From a checkpoint of a small transformer trained on Wikipedia.
Size: 9 layers, width 256, 8 heads of 32, MLP 1024 GELU, vocabulary 8192.
MLP neurons of a small language model. Each row is named by its layer, matrix (up: input weights) and neuron, and shows model dimensions 0-127. Each number is 128 + 32 x the weight over its row's rms, rounded and kept within 0 to 255.
A block is one neuron, or neurons of one layer that tend to fire together. Before each block is what it responds to, as a language model described it from the Wikipedia text at the highest values.

Closing == of Wikipedia section headings such as ==History==, ==Demographics==, ==Discography==; faintly, plural s in decades like 1980s.
L4.up413 [ 89 151  60  99 125 130 162 149  96  75 115 134 193 133 176 130 105 124 110 209  82 135 136  82 156 150  97 102 131 137 209 106 134 154 105 150 136  81 196  83 152 133 119 103 173 132 101 147 133 157 175 135 142 138 123 119 179 108 142 142 143  95 102 109 138 155 100 166 114 129 129  82 201  62 108 156 136 162 144 149 141  57 159  59  97 101 128  89 170 156 213  94 124 116 104  84 106 164 108 144 132 142 170 117 163 200 112 145  83 145 122 109  88 191 122 165  69 151  63  61 145 124 126  96 155 115  56 129]
L4.up643 [132 108 106 163 133 158 135  77  95 163 121 115 152 121 156  39 126 148 125 196  63 102 108 153 115  51 167 114 115 121 117  93 131 162  96  26 138 140 157 144 167  72 153 142 127 144 162 124  89 127 126 168  89 133 152 126 173 202 100 132 170  86 130  89 109 168 107 107  62 180 153  97 145  73 131 106 147 164 139 169 112  76 167  90 138 107 128  52 184 155 155  87  88 140  85 109 125 155 123 146  93 127 125 119  85 115 148  67  79 132  79 172  98 139 124 140 138 153  92 123 117  93 166  99 157 108  94 154]
L4.up744 [104 179  63 138 125 147  95 114  99 120 119 159  72 148 123 124  91 244 122 132 112 137  78 156 144  92 138 143 134 142 182 105 158  85 131 131 148 112 175 113 102 146 138 186  95 184 116 105 163 107 144 183 113 136 108 138 143 217 144 165 169 154 132  95 165 158 157 125 104 192 142  83 131 101  67 122 142 179 114 172 214  69 118 112  82 114 101  99 158 150 161 121  95 130 124 102 166 133  22 117 163  99 101 164 127 103 131 124 123 168 171 124  95 159 141 139 100 156  98 100 129 135 121 146 152 151 158 155]
L4.up764 [ 90 152  56 121 126  71 114  96  88 157 124  94 139 147 148  73 105 157 152 127  80  99 138 113 129 106 127  83 165 136 118 112 121 183  87 130 102  93 106 116 125 145 149 130 114 133 148 178 132 188 184 102 138 121 165 102 137 124 120 133 176  55 192 107 199 178  61 143  86  85 147  90 131  68 167  87  53 141 129 142 126  49 136 112  81 170 164 105 136 164 182 128 142  59  99  97 109 175 160 169 118 157 156  99 125 100 109 182 121 155 117 131  68 151 106 117  79 155  74  92 141 117 116  92 160 141 128 160]

Opening == or === markers at the start of a Wikipedia section heading line, as in ==Early life==, ==History== and ===2010 census===; weaker on the closing markers.
L2.up535 [220 181 102 126  86  85 179  97 137  69 107 156  67 127 171 138 151 168 171 165 101 115 125 182 144 145 187 124  83  70 182 131 193 126 123  49 126 130 150 112  84 161  66 127 170 137 146 154 145  57 108 143 108 109  88 151  42 127 188 142 147 120  81 154  81 195  88 106 168  80 137 153  85 121  83 176 123 166 122  50 108 104 123  94 129 124 127 133 102 136 128 162 184 111 148 170 116 137 157 131  74 164 119  76 118 137 134 119  96 143 104 120  92 179 114 132 112 149 130 152 143 135 151 115 119 184 124 106]

Final token of a proper name or acronym, e.g. the closing letter of FTU or KAHU, a closing title quote, or University, Wisconsin.
L2.up491 [141 171 125 179 119  87 126 112 137 135 138 179 155 101 125 166 139 153 129 133 135 148 182 115 120 152 127  78 120 126 180 157 144 187 121 109 154  74 174 111  99  77 106 112 105 165 133 146 165 201 102 138  95 103 115 147 122 120 120 182 108 120 105 133 129 117  70 153 139  58 142 150 146  92 132 133 132 114 128 132 172  95  79 167 117 158 218 134  82 171 116 162 104  95 150 129  91 164 124 144 114 143 131  97 165 144  97 151 102 102 119 145 132 192 127 158 121 120 104 163 136  76 101 128 125 141 117 127]

Place names and the words leading into them in biographies and geographic entries, such as in, of, Missouri, Tokyo, New York, or a comma after a city, plus a few birth-year and gene-location tokens.
L5.up2 [135 143 149 112 127  67 134  73  91 154 126 163 109 133 137 134 146 118  91  96  97 106 136  94 119 118 120 138 154 162 116 127 172 124  44 130 133  95 158 179  72 137 168 158  78 129 100 148 156 174 147 143 103  84 102 147 156 130 109 154 145 171 141  79 169 172 126 132 119  82 163 108 155  83 145 102  91 166 110 120 109 153 117 120  93 110  96 169 118 114 130 147 183 120 152 167  41 152 156 168 148 112 113  94 160 156  79 133 113 116 108 151 139 148 140 165 128 148 134  82 104 170 157 114  99 103 111 146]
L5.up124 [ 97  85 106 118 148 138  74 100 127 157 129 122  74 143  77 146 124 183 116  80  97 159 129 122 156 152  69  95 145 168 133 115 157 178 119 133  98 153 205 141  91 147 115 118 106 159 156 166 120 132 152 127 115  84 106 142 119 123 134 146 161 134 122  41 167 130  88 111  77 100 156 139 167  82 145 146  90 150  78 158 130 106  81 178 128 143 122 130 116  39  99 169 140 115 155  98 115 131 143 183  60  84  85  53 153 124 135 133 117 169 140 104 114 155 133 123 122 153 119 136 130 106 173 111 110 134 159 123]
L5.up649 [ 71 157  85 173 103  60 140  94  44 113 173 156  87 116  85 102 114 128 100  94  38 177 141 107 164 148 151 102 118 156 132 109 137 124 113 114 144 150 194 108 170 134 162 149  86 116 112 144 130 141 163 132 130 126  75 127 169 139 119 156 174 129 111 120 160 139 123 141 103  81 140  99 172 120 140 100  83 137 133 145 115  76  71 149  89 108 112 126 144 112  63 140 187  66 118 133  74 165 163 183 136 102 143  80 171 146 151 176 146 171 126 104 105  95  92 157 118 166  78  89 164 128  97  94 103 150  81 125]
L5.up901 [ 97 110 100 130 129 134 111 129 160 111 110 174 133 128 118 138 164 133  89  97 166 141 122  81 177  89  90  68 161 121 119  92  95 123  98  91 118 150 157 116 109 138 155 108  92  67  87 120 109 129 117 141 115  87 150 162 122 107 125 168 114 143 118 149 153 169 105 139 171  81 156  94 128 154 128  50  49 175 100 165 106 126  81 155 123  92 126 161  93 117 136 122 136 122 141 159 149 149 162 133 151 156 179 143 146 151 119 173 111 174  99 169 139  92 130 150  96 157  85  95 119 153 132 108 108 119 177 144]

Closing == of wiki section headings (Career, Early life, History) and line breaks after a sentence's final period; also table row ends.
L5.up134 [125 134  87 133 157 171 127 154 121 112 101  87 104 150  81 121 114 167 195 199 117 114 161 130 150 122 167 105 110 152 108 123 143 126 133  58  87 114 108  93  86 131 103  72 105 189 130 131 168 174 101  82 138  57 173  72 185 144 151  92 107  86  72 142 225 157  42 126 142 126 124 125  97 138 165  98 114  95  93 136  82 127 169  70  99 132  81  90 125  71 127 187 105  92 129 113  99 141 113 164 109 159  78 117 131 105 110 110 131 107 109 150 106 119 172 109  98 157  75 164  54  65 164 111 147 136 126 136]
L5.up167 [193 103  94  98 175 127 131 123 151 188 145 134  82 168 122 118 124 166 192 103  89 129 144 110 158 159  92 107 148 125 130 121 102 133 132 105 150 114 138 174 127 115 151  72 129 139  79 152 173 150 143 154 149 112 158  74 148 100 126  84 179 121 109  78 185 151  56 103  57 129 143 131 158 118 166 118  84  89 106 237 118 105 107 138 114 156 170  76 131  78 149 155  89 118 110 137 113  98 182  98 117 148 122  69  99  92 107 106 133 100  79 112 118 131 143 180  54 156 101 113  84 107 134  94 165 151 158 109]
L5.up331 [125 105 111  93 158 179 150 164  96 138 126 132 133  94 151 127 100 181 198 188  92  94  89 127 143 133 139 114 146 100  71 130 164 129  93  85 115 116 147  97 147 154  95  98 126 148 101 168 195 112 121  65  91  85 150 101 196 128 164 133 148  98  99 158 198 161  75 101  99 157 133 169 149 104 122  78  97 129 110 118  69  87 173 128 122 143 139 108 121 116 112 113 135 160 141  90 127 142 110 128 123 183  91 122 172  97 108 155 108 138 127 141 167 117 163 153  51 164   8 120 101 143 109 123 100 140  76 131]
L5.up414 [122 128  85 146 154 163 132 118 116 201 147 105 108 174 159 114  92 133 201 168  41 147 162 121 158 115 141 151 117 141 102 114 165 198 153 105 154 123 106 131 165 100 132 103 163 167 137 139 142 140 100 173 115 100 205  96 149 159 158 150 169 103 136  88 153 151  72 117 104 115 144 139 123 126 181  83  81 129 102 180 119 102 164 126  95 140 173  77 131  93 132 123  66 126 113  90 117 170 161 154  90 142 108  96 104 117 109 146 125 139  56 130 107  93 191  75  80 175  71 130  77  50 144 115  85  90 101 157]